From a checkpoint of a small transformer trained on Wikipedia.
Size: width 512, 4 heads of 128, MLP 1344 SwiGLU, vocabulary 12234.
MLP neurons of a small language model. Each row is named by its layer, matrix (down: output weights) and neuron, and shows model dimensions 32-159. Each number is 128 + 24 x the weight over its row's rms, rounded and kept within 0 to 255. Numbers have three digits each. A neuron's up and down rows have the sign that makes its largest values positive.
After each neuron's rows, "fires before" lists the tokens most often just after its 100 highest values on Wikipedia text that the model never trained on.

L4.down164:109133169133124131130133105083080135106116139098113149109107146098166124103152110148132150139121104098101104131160157122064150101125161144135142086113139127092110119149139140098119102126102083109097108158118090119132195104116113150132058095182133104092120102101170121125111134117153146109151137162123110121111159156136105141122147139144111115130128155163107116135117154149101123148159
fires before: " |", " ", "=="

L6.down1086:156124104126114175096136183111119138078146157116125078138080154149144102128142134106124101096169170125131116111124114118116158124144136144150120120105151127127117127099131104110116081141137108123103159140150127162121180161079108133157148076100120143121117130139133097121096144123132148124067129109165135137150117118136141155147080126143107118114173115128107141149123104120162157091167
fires before: ".", " |", " km", ",", " Hard"

L6.down1257:136139128093106217108142120144158131113169081085125139121124121127174141137146098107139123124149086100151123168099127121134145086164165156116088135091114134115163103083091116111115142148141122124142114097167139126118125162093121143125119124135112132110104127083145123141169152107097154161105097128108077110117161149130137136096128115137134098170144152141123119095104129135131121112190
fires before: "\n", "R", "1"

L4.down791:148099113090128150153120095105136130147113137108088131076093130168117112115160141113158147151114178150130088152135096145111142122117146101104131113138148154129129115123153132109163097086181124088132150137128120138111116137117137119129131139148147129135109149116132107118145148115149112131134138170110149112177101118132125123110124106106156116152157146116146139113115123163130127101188
fires before: "\n", "==", "-", "|", "The", "In"

L4.down674:169141123149114094152114125132147084125088097178167131135125123143104183116159131154145114122165152124117093109130119068120109144111164117130091128118107113124110122124126135146108144110111154147135133176127097134142157158161180078126144108133115107133118157100108152189112137145130132086144157169076127134131106140092108151126104098126115107163084147147130134138151109118143116116124
fires before: " |", "\n", "32"

L6.down580:119124093091124130146090139124120174129156141117158119132134134134111099160140143134156102172075100135127129147126093166127145119094148174110103109136138110103122092133105140132147095115139122091116102095146109118125131110117117115109117123115160134126122139098137131127124143133151093107179138193117116093130116118130134132142113110111153137137122106102160119110126112161118168144109
fires before: "-", "–", ":", " to"

L4.down400:161126112096116163127158102162130135125133096134113151146101118130147144166129127136086106126149137116163121137104119132104131122167116104110120143094140145137147146128152170093099110131172081152142155103124103130141145142155095128131154163159108123163161113118164126115138117154110130087101128132071119064122120151109155107090101146150133107156134125159137140137107154107143125155123
fires before: " |", "\n", " is"

L4.down232:108125127119115100153152119113118162165109134125172120143152144134078169127125142129123113153141121127165096119121134091148114086132166175106140080143174116167109139061108114132096085122154157129113119159123139147133118135117095121100107128140137131146123065107136133156165100111188075139117123113117130143130122073111114122173065141109179124109169108095099099140115130161116107139084
fires before: " that", " the", " it", " \""

L6.down659:111123134146120115118139160139142118082119126111119118163112066106117168124119122138116156177161149127159137162149133105154146119132112141161118129128097150133119119103122146175105150098137149092123133117153133118155072109112082099134106092138117166146162154104156131113136113138132144152135114101115104080135131133124135139097117134129109157142128112135139104120120142118129110160139
fires before: " |"

L4.down925:091128103088120104104132140087121135151116149101146129119096173094119109137166140145130141113132103152140129151137159140113109137115129120153108131126094123107098108129148061141122117126146149135149127114154122108134152148089124117124160153130137149173100104143107129078148152163136125115095156135123108098114116102112158150128128141110134162088136130166126142087116112122165114112143
fires before: " the", " of", " a"

L6.down647:145160152130128123132151126140124130128148139118117131079156182116108150158136140163121144120089142170122145122105167143140128134170109144122115097139137120087094142111153133144082123095143085102130123173157130184106122112125157130124071131148100096161102093098129164136134127132100087151075101129117142103108102140164135130115135108110153106120136151109078144151151096100140115167164
fires before: ";", ")", "–", ",", "\n", " IF"

L6.down721:165126118103138104131137120142094133098115126146126120084114128082082120108101147138162136094148181099119143112123091105150120161121127117119179167134113124154119177130109126126169106131112105102162134128128157100143158150140102134115130155099150099140106122153124133151152114130137126129102160185113119156116162129103134095134109141153084143145146146166092116131135156152116141073105
fires before: ".", "%"

L6.down809:125169030122105145140108139165092156123107116081129160159108161134138143107094124099126185125153108169165139124134152097175080109135099117155120154156114143145153129110105152103122125123116111115129170104117156135102081119107186113086123134104169158134123128119144117145151108103157142130124168087170084112139094110129102164108151079140081128113112131107071150171093138108125102090112
fires before: " |", "%", "\n", " ("

L4.down590:097124108130123113130109154079123166163159134112112083101129137150181151129150133171135129139118117125111113120112135107160160135113151141089121099104148112104139121115108126130166141088106157146128093141150099146168129089155115139132127129137141154097119143155109112106143136145154155101159171118121145134125156091142103120151126136135148186156143128115143136100117116117144139119153
fires before: "==", "In", "===", "The", "-", "\n"

L6.down385:118129111165106145127132115119121136081135184136145096123111088150106132108109140128163121126159132138166145157172107117149112091111120133183098138170104116170135136097156124117121088142144133110118145139133140132113128133144125144120150124165138111097143137150120148101188144148142128128136091138131099112134124132107136157169117130157109124093142175097145149073103101135094118132116
fires before: " to", " on", " in", " from"

L6.down479:100101149146109079102117087092112139107090117124161142083099126157073129149129106098133122120143103133136090109107157120122138143109166131127068132172167127111134126158146159157143129154121121126128116109135143124103109117167143151137155128149163173134082124128154139144168089112102146095112145172142107143081164117135150134138121107149150169157112103140162115099116150132156152113103
fires before: ".", "',", "'"

L6.down176:148124163067113112098130157136129126111142140083103168135116106140123109124069084152134103126108113132146092112135123108120105122168115122099118109134118131156120150159164157159162151154120135105124120110099122118139078126133087125122141137112165125112146097130126157138130080131117102116133115137113109088095139155139114120131127151163135120163151121106123124121117163135133081129127
fires before: " |", " \""

L6.down336:123117127097092102107085158104136124151129105145109141104102101159194104129094093102161121131129114117121090133124114102142148150103108156102163152101116144122099086127109109139140096132150122094133166091163116105105163074131138074147140121077135091102133121093155106121131108114121151124132123145123095108154132144115149116134159112156128079131140152094093100129140065181090111108138
fires before: " |", " (", "%", "°"

L6.down1120:144116150122115119124143120106130137154142188124122103140113098186160150118181165125135125123105138120160142101139140128162127111115108163152117096115124124144093131092118117141127107138139123171109111133136144075095139155092125132122110133124148163114107131131088134114134147121147149162126133154144113137164156138108116142130158119160160133139156142130131079142115107132150131143114
fires before: " |", "|---|---|", "|", "|---|---|---|---|", "|---|---|---|", "|---|---|---|---|---|"

L4.down696:123110154150131156157126156133134094106088113088118124122148121131124109111121122089112154109139144122106112135136137143115140108142148112097120127102112111135106082097144121133112125125147132109105122093163128107133152160138122151142127154152108084112129138143139131154123110130132106118139124114142129125131124070161103152120120105103162151169108169110142136134107135143079156124146
fires before: "==", "The", "===", "In", "\n"

L6.down120:153137146118152117154123132140153115147112155153133169103108105148121120112112112099144151127155158123114131146109127155128136125071131172126123093125119162148115133115150129135099144162134164095146099074167104162133154121135142125111134183117149120111096106127137110124178107124105122103109100138115114118154177113119117132158151139127130108138147156116141124155106117119124143125099
fires before: "\n", " The", " It"

L6.down849:138137146136135122098101094156126138128122121148127133093148135111108107161165103155100090132078139178149162118130166124115161119134078114119122174137112123147154105101138139118133132109125172149123142137075132080108147159092176134075109132117131119126132153135104149143128122160134131130168160097127115100158134129112085088151113122129137113099144140133086135144114155111138119163148
fires before: "|", "\n"

L6.down1103:134191150140105122094129145112115115109139141103092079121127151124127119149167163147127132134150114099109102147141123071082158147171110159097153087103094145075133187124155101151115136149101142123143135121140117130078153155116083160150121100090141175150129110181129165141102121096110138163134134089111113115175141146132132107092163128192126137109146102152105121119098127122095075149096
fires before: ";", "\n", " |"

L6.down173:119140133118130130132124159133116142107129126106117125120100150106116140134183116104104119133124142139125123127086112148140165133161140130129106144123112122111125142088100164149111137121169145122105152090135149158108159133134185078129106170106128125153128106119135104142149092106130143106107137163124096127145141070184119074139134157123120146139105104067135153142121124112094113128120
fires before: ".", " |", ",", " (", "/", ")"

L6.down586:090122128129160145185155127118123104135180122110115114140108119103127143130108060132117141102139155140144115075129128124137145103119111135137097113114116105135047176132086149150088109103135167136134123157135143123149124144114147066112067106115106151154145138136166136107082147165130173115147133161151110151110107122179149164084146082116104115112116097151109127154198139118113100109134
fires before: "\n"

L4.down1254:097112123116128118132147135123130133131137111117108126119108105149143128125127126114126112117113116078111113115108069134114152118152142117123135099108128118117127132106156101165122132111155137124136137126124107128134140128113113156126125148127156121110113129122135128125169128122114151098153132144117117136132114083134131130146123105133138143144142129150141141130109133137110162108138
fires before: "==", "In", "The", "==="

L4.down109:147101115130136117151108114170095127148143118132133138125122103124140144151117132083110170122149118149128125127108129107124102115129114162095120115117123123150109120133141121129129095133139098110156180136100102136124104147175150121133107154160146136112122122133153128147176127101135114135094126130166111103110149152110121120123146077152124153153164107144095144102146155145102100106092
fires before: " the", ",", " a", " of", " it", " he"

L6.down983:118125125113117125148129072166110146157137124148091097152162159163130134120131173140144084135101136105101138095116054142112116151169136134117147140118126115153155116127133083131125167141169101135159102118167129135137139129119120116149085121122159137140133114151102151122127153101180162142150141150111079116140142116116129133122106102132133145084128145068141147118111136151127150144175
fires before: " 0", " 1", " 2", " 3", " 6"

L6.down1245:145141116138093161180087109105108145145106131149121114115137168097140140152111121156111114074122102079118160094151157125142105178132109142076106123131099097143133142101128098136135114117129140079199124127134135129095105133106115153150165120144116180073169154125143130113128151147109170147104124139126127135143185129147148114105096115139113141136112097100142149120150126104110107128085
fires before: "\n", "s"

L4.down541:132087133126134107120119124142114122150123132144122097115155172127150168151153125199130150148129151112143186112183141138119133146148124105121121171122139134139142143141146112106172154150130143137131131147140129141131146149148118122173114150170099162119119140158145138149105114116131124086163076126098126119118133147106104122169102107142104114122121132090159139126140116130102133125111
fires before: " |", " (", ":", "."

L6.down621:137151096126130089147170117145171128147177140129087124136136121138082106185125131125124157132077080155137149147149177108127127124164110128134100133129110106115102138066114128125114126120125158139110137126085128078144138162137126111115093163135175135110114119102110128127131130125174158153121123107164125138104087162110129127160142167127157110133111068119146117109156073132128113128165
fires before: "|", "-", "\n"

L6.down921:147145097146110138127098152115089143112130144127137182133131121142171104165108130131093120148076145138141149124120101118103120108124109137109109147128111112097141120103146130095113130082162112149114151158073097159114122119119113162161119140190131093104118106134109168113121172139102157152146129146126121138153129126124141146137120144143150098109130134102136103109099131105122128156103
fires before: " by", " in", " as", " on"

L6.down68:088138141099094169149115143114132159124132140126144088135148127094062168096130127103114141151085125114178150126128137133132128152130113150119118150120159103114126161098092147155160089145119157111111129132139098149127161115121150108134202133078104170058117153127083125111122160125120114174135116082171157144151141131135137139088156130107146126110115112160126125138148123160172162135141
fires before: ".", "%", " |", " (", " and", ","

L4.down1171:111141126075062143115117118175131127127138171140135144140103117130087089119152147160122102153134121152155142162153143075147147129110101132093124104135138140158124136123147142111178108163122134127155117080119102154132137130157083133070158111181146086143132153135105085124123115131179101119169114116119165149132117118127089160111121134133108138153076142128091149147141150133128097116134
fires before: "-", "\n", "|"

L6.down720:140136110083105122125083150145146123152128093113121137119113167118140120147147132114093123152152110079105150085116154138134099182091103129123091146135140100112139153141120133152110160065132175157160144102151057143153139174119139129069158110124163168144177118144124142138160137136130112139110122074113133119116098109148120146135097098117149112107159110146112159131144144128140127147121
fires before: ".", ",", ")", " by", " with", " when"

L6.down927:116106103127148107105168146133098135109106083117105111159172112114153119121106099128125139134124112101120119101142118137169145115087157206137162130137096139159116162115118120119122138109115122130153133120148138145155156106142142140096138142097090172135125119116136080082141151145112134078072168075160124129122089130119178141130131118124149135119115122151087091126116098149159139139155
fires before: ",", " the"

L6.down1141:145094110112116142147124110166177135142097137183099152151096052142120111138143144140147103128099174134137148158147133152135125155115127122119098177159131090129102122148147127095121126111102129100169144109155141142096119102117169139152134147161093116101072124163122207103107149128156091126098112150175141061144172127128159068147110162117122118149106128134140127139155104126117151121097
fires before: "-", "\n"

L4.down247:124140122158124109087147130150132116134132150150135105120131109126113138141136141141107139123141137126128131146120134142113115125131161115135118149155131144121134120128103147111140100120085127154141122177146147123107110135118129114141148146150113151125168120129116122101117140116126130102082120121148137079133151129128102155118146127121141115126161101083139136140125144126125145159124
fires before: "==", "In", "===", "The"

L4.down703:123143153111085112060157149151139097099136119141133142139127146122169090127133128159117128106148131145118093100130161142132142136079093153170114136148145116154128134137101118133137117110096103194170086098139103174152110119136175140133151115104130170135114112128134177113129093165115118130132153138154120123081106098112099101158129083137188130148091132144126125166143126127044147105115
fires before: "|", "\n", "In", "A", "The"

L6.down1001:072104112113105120102065118126108158126162125113157107094099149095076120121132123104152101131132142144155173104162095124157120114148076077124156138127100144132167120135123125130131100111123150163126115125140151094143120114138111168125136128118116165126096116119101147121118147122126107120143137150128116134098131119127121124088128081139154053110148080101125120112165154135166090163161
fires before: " |", " (", ")", " mi", "/", ";"

L6.down97:126118165079165127130126135126127127177123125103120105157123152130105117138099114181143172106113138171132148114120114112136164131157107163134161120144112102148161148137112156114103137119099152115085130127115136141125116112104123137106114150115140145107164113100090082149154146125147149155070132171121099091146089110124107118129113140124122116152128088116143154117129092095100092067127
fires before: " |", ")", "\n", ";"

L4.down1199:132161137148132093140120124131175107094084092112144165137111122098145102144118106113128122116136089105152123144142141136123076159140128134125115135147150097156152156134079118124122161128128132144141088114050127114125127152124116127136142108141135136152145126099124151172183125125118098157100134102113097185139167104140146145114096151132150153096169136137128169148139160147115119100138
fires before: "==", "The", "In", "==="

L6.down1100:147120111106101112146115072157151117143132062136121124128117092150090117126114098106107111087105104141117126114137148105140104128112136159146151142098077117144108097136095141103080119150160136104101157176121166130114150124075159139129125149114112126127119101119128093161100122151125156137121133116109168103123107144125144129137108127154130139124153147140131125130140165100124161084147
fires before: "|", "\n", "|---|---|---|---|---|---|---|---|"

L4.down1173:129097120165118112078136116149129129122134133077139075125146150132128120102170099109155144109159165141126148144106102124134118126146090130124118117099125138127101149135105133095142102139127149127134134109162137073114138107107071128149113141104113100140081137112136117136107146151148106112092111159148132132136138196149120107151138168149100182118160094138137126122155155119133097139129
fires before: "\n", "===", "|", "-", "ich"

L4.down333:135118102119109133144090133112108137114107149110115149145143120129184144137118111144076114133176100134122151087144135115134114157156117149130110158127119108117161128104117097125118173126153115092153129146158165122130129143096100126138147169167086136115173162116112172105193143138104148147100112125128105140145135131141127149095116122089140163156119152111126154135083139081135097155141
fires before: ";", "ion", " |"

L4.down360:123118088122109155123122105158146131134073172095148165094183127106149108085126124126184097088186130126104086126152103124116132111125153129116120110141137125119127115129081086119142112172163106125120131092164162131135151154105144106101130109134119158122150137119105141147157129093097131094132142148117118141130122136131153119143136130155073106135109147099126143134136138128145122139116
fires before: "\n"

L6.down433:151164129118099073139131138145175132069110101139149177093173127118127124122136163126067114112129105113105112188109142152106110153153091099136087084147126132129130152137193109153108121112098127132167097139167128169126055100142144119137151117138121152118165127141140071141137142121086115076137156090139102118109127173170124156142094138159122174114173125126071110048131145178117134149151
fires before: ",", ".", "\n", ";", " |"

L6.down464:122157097126153162133146145141120147148123149132066126153102094117086124137118127131145158085144145119127119158098127110129138126152155089101139127106100100123139073104107134155086127119142118100128141125133127128090153144091102144154146121165135108147148147125109128165116133116142140097129162121025115116170138168125167110100111105113118136085166129139124131107097105127101089154138
fires before: ".", ",", " in", " and"

L6.down670:129127145113127144117118110126134180124104134141151137113104102137170156115133123078131102155127117122117130104131162133098110138119121126140108165121121140128110092092165144134095116151089101148127120052100087095133126153135142161120103144144129155152155151135077125118123177096117139103154098106102129122094145103122130086127103141160095156117147139134099123183153130116145146103165
fires before: " |"

L6.down3:147145138103140113108123132136144071147140115162133121147106090143185085157149158116113126089124117121114133121154116125075125124150136115113042131124155132099148099164099124113139149175130160094182152159062143138127081110155139129101133125108094148164077130155131131077158090143172125140154103142098112139119118160155139074112099113178133123176139113131135134115155099118113136119131
fires before: ",", "-", "–", "th", ".", " |"

L6.down632:090128143175146117137139147140131132081141127119132133128156185116101114116136149143129122104125179106108124115111173118139135129158119166134137140087120127112130102087120125145122132159086198114152150144155085110136115154122099119130113119122137159136109129163144095157147130155133086153156114144117085138121105189165107158130112094118083118142110127078130136163110086128091126102100
fires before: "\n", ":", " |", "("

L4.down5:122122141122136119068132131128116111098142121174112126140132124132118106119172115091121107066179139102108088124134143132148116133071103157158156132156136117145137125126135139108122135112130118157156117135122144147089132122140165149140088136117116144139145125118103157107164154139132161130161126123102138138141128122089140131096109133125103122103147112147122136128138156141138136135148
fires before: " of", " to", " from", " by", " in", " been"

L6.down487:134117131106094161089128166107180091149119179121153151123163117142139133159129119159107113127128130180092159181146112071170117150102128125123136146130087118140092118149111123085151129116131155138103138118143149139160104093062104120133142152155122144130158166089108140121157112140133135089136117146103178091144129141134117141140145146131110131164109110137145121151139118096143141096137
fires before: "-", "\n", "|"

L6.down532:131110117150156115135120161086111164156122108124137166132130128139142128134110145104148134121129122130079162114124168150113094177126109135123126103132113102139143164118107128146133169104135120140150114112113132125093109135123124115081128138120157101109090127152113146090125153139128100187071129128111130111118167133092136122141143112119183131088128111139114124110100136120147147092118
fires before: "|", "===", "=="

L6.down1034:139104149091136107106133147153151104190135149138110137116121112126132110103138129114163127093143131109131171133139114156124083115140116139126154091110106101133168110124148110140178121160144106128096129138129125122141146112100153076124120143160141108125118114088129172090163130141106116090117120147111126117099160141141131118149105106132113166138152143153150141137124116113111116109149
fires before: " |", "."

L6.down1293:107130154128147103131148074116101117139140149150095172140098126156134150137137107124114094093123157153129130131120133129088139166096133124110147145116092136140104156105100141066138145152167148150134143105149124132102125164115142136165109139119129111110129159111098105134083153125141134142175117091140179119113104109132112126114072112083110146107148101147106127135136110096133070139136
fires before: "|", "|---|---|---|---|---|", "|---|---|---|---|", "|---|---|---|---|---|---|", "|---|---|---|", "|---|---|"

L6.down481:115134121104102140092143127124117142144094104149140119125123129162146123093129099077048116121149147136147095096113113169136160123112148113125121136127118163097086142161158167141107100148163156131128162134100089100074183125145073119149128087128170166109147140156192111150139128144092099092129113102155160120119114145145081150145141133156133113119127160142108160098127116133138109115143
fires before: "\n"

L6.down547:121126104104125177102146127137115094124136133143134118144113127162155127153140107128128165151127144142157141089119130124166076144116088137116158100106119102143168100143092152125129119104140111124175093108146139172111122109106122087113112157139127093132128168137130092153120139095162140149123117124145126130109097118125102115118159089138099106148118106157123123145109164181083144109106
fires before: "\n", "z"

L4.down478:156116113110096118136147128094131149128104148162138138120123087133140159114111151137171137118123125108121123133102092120116153113107119151170165129077100122153140105101142115168165124122131160118139108108148106162140091122119120138138136132150113128100098096137114171111172118128086128131134136151105128102112152095107123127148102098139138133134159111151150145169138111146149135118094
fires before: "==", "In", "The", "==="

L4.down918:145142113139132150162142118105135120159167141149097072121126129105151120116140159125157116149120120083094111101115161081141142102123180202136113134160108160133078170139120125118133134164104152148143131126099110114135108099144139126104073110084136140146167107150125159114146158135134162098128161114083106131129085144113130123119137119102119135098109149152135136147123100106146150150196
fires before: "|", "|---|---|---|---|---|", "|---|---|---|---|---|---|", "|---|---|---|---|", " |", " that"

L4.down932:097158129126091136138156166109105131130102115135120140131100149109113093152106107127155139145165122149140135147106141160136118132158133142108137128154067130095133141123115149159111090090127144152123148118138143107110128111151149124111151155170147150150139109105100145111169084133160116143130140124145091119143117059120129141142114146125163103104166154115110125135130142145115173168080
fires before: "==", "The", "===", "\n", "in", "In"

L4.down582:139090146120126145133136125069114095108130101134138120139167123152089148146083171148132141132090131124132146153155110169091164175158114114129076156123120137144181113125111124104124121098119122126100159099122104093140162114117160124135123145124156107160130188106119137125115174102098125124172083104191154126153128142166134111085109133149152081138140113145127132148120130095142158132124
fires before: " |", " 0", "|", "|---|---|", "|---|---|---|", "|---|---|---|---|"

L6.down873:142131159143129106123161097164114113141138117131145148097109156089129106086111092150137137129095100086126150139147135124110141098078137082118135136172152115156153129122111099116151149103082088143101150113124091091122152059144176107154090149133104151108131102151137144120144082133143158117162127100134139097131137091138107127116158069118130115121148076131151129142111104143123103138135
fires before: " of", " a", " in", "-", "\n"

L4.down945:133176133133119121126140112111151111136107119097106117116107118158130120161119129143126154106128142122129126131099172100117130158122125122120149128138162119129130157094170158103131141168134131139146122101090102173164096100149141165160136113143154133128120129102103181129165111126144126091122138150151099129131196109138119123108138128164155116115121126114105100145131124136105155110120
fires before: "==", "In", " —;", "The", "==="

L6.down2:117122091113148093098124152155129154141117112129112110105136144143145114124166126148090152087127115144130115118129103126128108112150111113111139136055099140133121091149158146129130132102123147097139128133139142066155146164088106111142121125131107144118118138145089126147155176169088133089131130123108097144159162090114168094180086146146069104132119142153119119132098138144150146132102
fires before: " |"

L4.down378:122136091136121104160116141160146198162114092162132119140115149127101121096153118126145118133105087147143132072152170117123098116159141132106157140072133078106123175161085159146133133166141144099142143121144138114109177117109114141132127110130114175122153124131157124135121145106135115120094134134115084128150109128136131165113142159125115144067166118103143142116129121100116122133105
fires before: "==", "In", "The", "==="

L4.down705:088108165116134147130099159106094182126166157131095153119139147115143108106112113137190137145153102149105115136130162099158126118118137140139112143124164143132118122102142173109119133135130118129104147117133124116118114135096173122119143147126112080098103149152119140090136106135143148124139121139085086145079144093087100111156156092105141129066098080132145156122138140108107142135125
fires before: " the", " a", " to"

L6.down1280:158102122132131105156111089119164119135116121123139097124106116089139102127123102139073120124159115146135138089103073122091106132134157109166118105157115128151163079114121121169127122126094113136179109125145086167121135126133168165145145141129086128119152142133142163126120098139152161169157130144139157120114109090133137165099124124155123128136152124139138125132131124128137120148139
fires before: ":", " |"

L4.down1301:112110135099124118121084125081180160122133151131099092127112118188157140125108109099117137160132128125108066149157138136097152141151101146098137144141151090114148174156100121128144085113172113106140116107148156163166106145154150120085156102111130135127137098140140166177164143140180124114110170136126119140127130140104140080117139098137114136108129147134145060108171155162143092128113
fires before: ",", ".", " to", " |", ")", " –"

L4.down506:131126131088125139078155117151173114144090073132139116097185116153127097123112106120105149131147130107121128137145114136093099076154099125096128088131114125118094092101139111085134124153136116090131127152165117094119124100106150157131163118102126075123130156152138145131143131138084141145159163099108067137143139139109165114122098105148119110169117122160129140118152179121142137140135
fires before: " |", " (", ")", "%", "50"

L6.down1262:131141116098137117157128138104118128120139139108084135115139157111116126087148151152189104094133089123153133160176127115150116132147115165152111120119134167140104131133102098114102079111121151098103122144175162089133165106080141147108159128106158142124142082100125128171079120160186092141109100149109118105130134106149096124124123106118109192135089124088117116096151149125136098124150
fires before: "\n", " |", "|"

L6.down211:154094116116129150174148085134106130137110147142133075154150124153139124159113086159102131138090107130120110122130101115119115084137119117103137133137128108129112125137172122130112136132155107154140146147123126146137128129118165123106169160167115094112099083107115151111137140108153142152114119156125121074045122175107078146097148116132135119141131107145107151125087154128130121167143
fires before: " the", " a", " which"

L6.down510:163098113151132129136166118128106133143139164171122121108113105115112099111152075162095133149120133150118122148146113120116175170102109109136143153134082112087146106127109144136157140128129092147185179102103126139149120153145108088164105132137091172147161143162141136109142133142144135089123128079161117081151158124089170140079103106133169159177200131166125111115168145117164122151129
fires before: " |", " L", " of", "\n"

L6.down947:120084161063132143133111105096151101112122093130129114159202134115094125158190126155117110150087119130060091088141130107139084126081107120141130107082090141138145101141083120126150149153126091167102134111093135102107108108133107178144140118119123124157145140149148096103098139113144170120083137128114112142106148119101130120133123110116137158167108138155106129142160137099178141106170
fires before: " |", ":", ".", " of", " 2"

L4.down317:152145161130125118130150118097108086125156142166107137147109107154128110115124147184140141090104121136176078098155181084154113149117142134105112138113128137147115129129170145134108145137173160118156135144165141121077136121167125138125141163119151109077108126124125141161141139116138141099145130140092188090125129127140129142141139141120132121112122097157118098164131090123167143132120
fires before: "\n", " "

L6.down30:107086120090173120136086177110130139149125130172118129082137177146115101149102123118114130126083116132178110141128082120114130109147126134128072130122185114124106111125078100118102113176068093118133150144128144082149096135146145092165123103173133112125148139113107117143095095146104128124123153110131167127124131128163149151151124111110113095166128112140150125127139143126108131130149
fires before: "|", "\n"

L6.down1316:139109143166137125134130113178144158112144136084128119134162108115082150204147142108137117099104145127132099117125149130175159161147111106184149140142121110135127138133133112081110141108112112126110115126128139158104148120138127130092105162129134116112127149128130146160111118177101127141099136131123136133103134135111123127139123162186150100068140073138133136161129147159098089126109
fires before: " |", "%"

L6.down1235:109087138105113106160101157109122127137100163126132140127137113136135115091136117113130100119099133130147085160120112140127149150127123165141105129139110090170128173158098134154117141108115125116119099140131147146149144122117123165091146123129120118160147139150106097140157109128118111128136157119058129155151063123107145126134136141153130141081178127134151142122095157117137125075102
fires before: "|", "\n", "|---|---|", "-", "|---|---|---|---|", "|---|---|---|"

L4.down131:127150075079163142111126161114166146124134095137116186130153157134145139148100148142130157124103141133156131091170153117108139140129176115127167176110104152115147066154106167102143122156140151100148122117153115145098117164135127131168138139088167115129142148128145139152113119133142151104118143113106125105129125104127151087123108116106185130166130116127109089156093098123155153099156
fires before: " |", " –"

L6.down1125:147104089163120119124134165089151116157093110150120117105146173149145116143142120107184138144126146124179138118128163144094153083132114149092166097085120120161120120116124094075168091145143107112093136132134109108142137158175117118091124112128107168160174132144120122146112142089169138165078129204109104150184151175118134134101160132117174119117156107129107139150138120102101109183114
fires before: ".", " |", ":"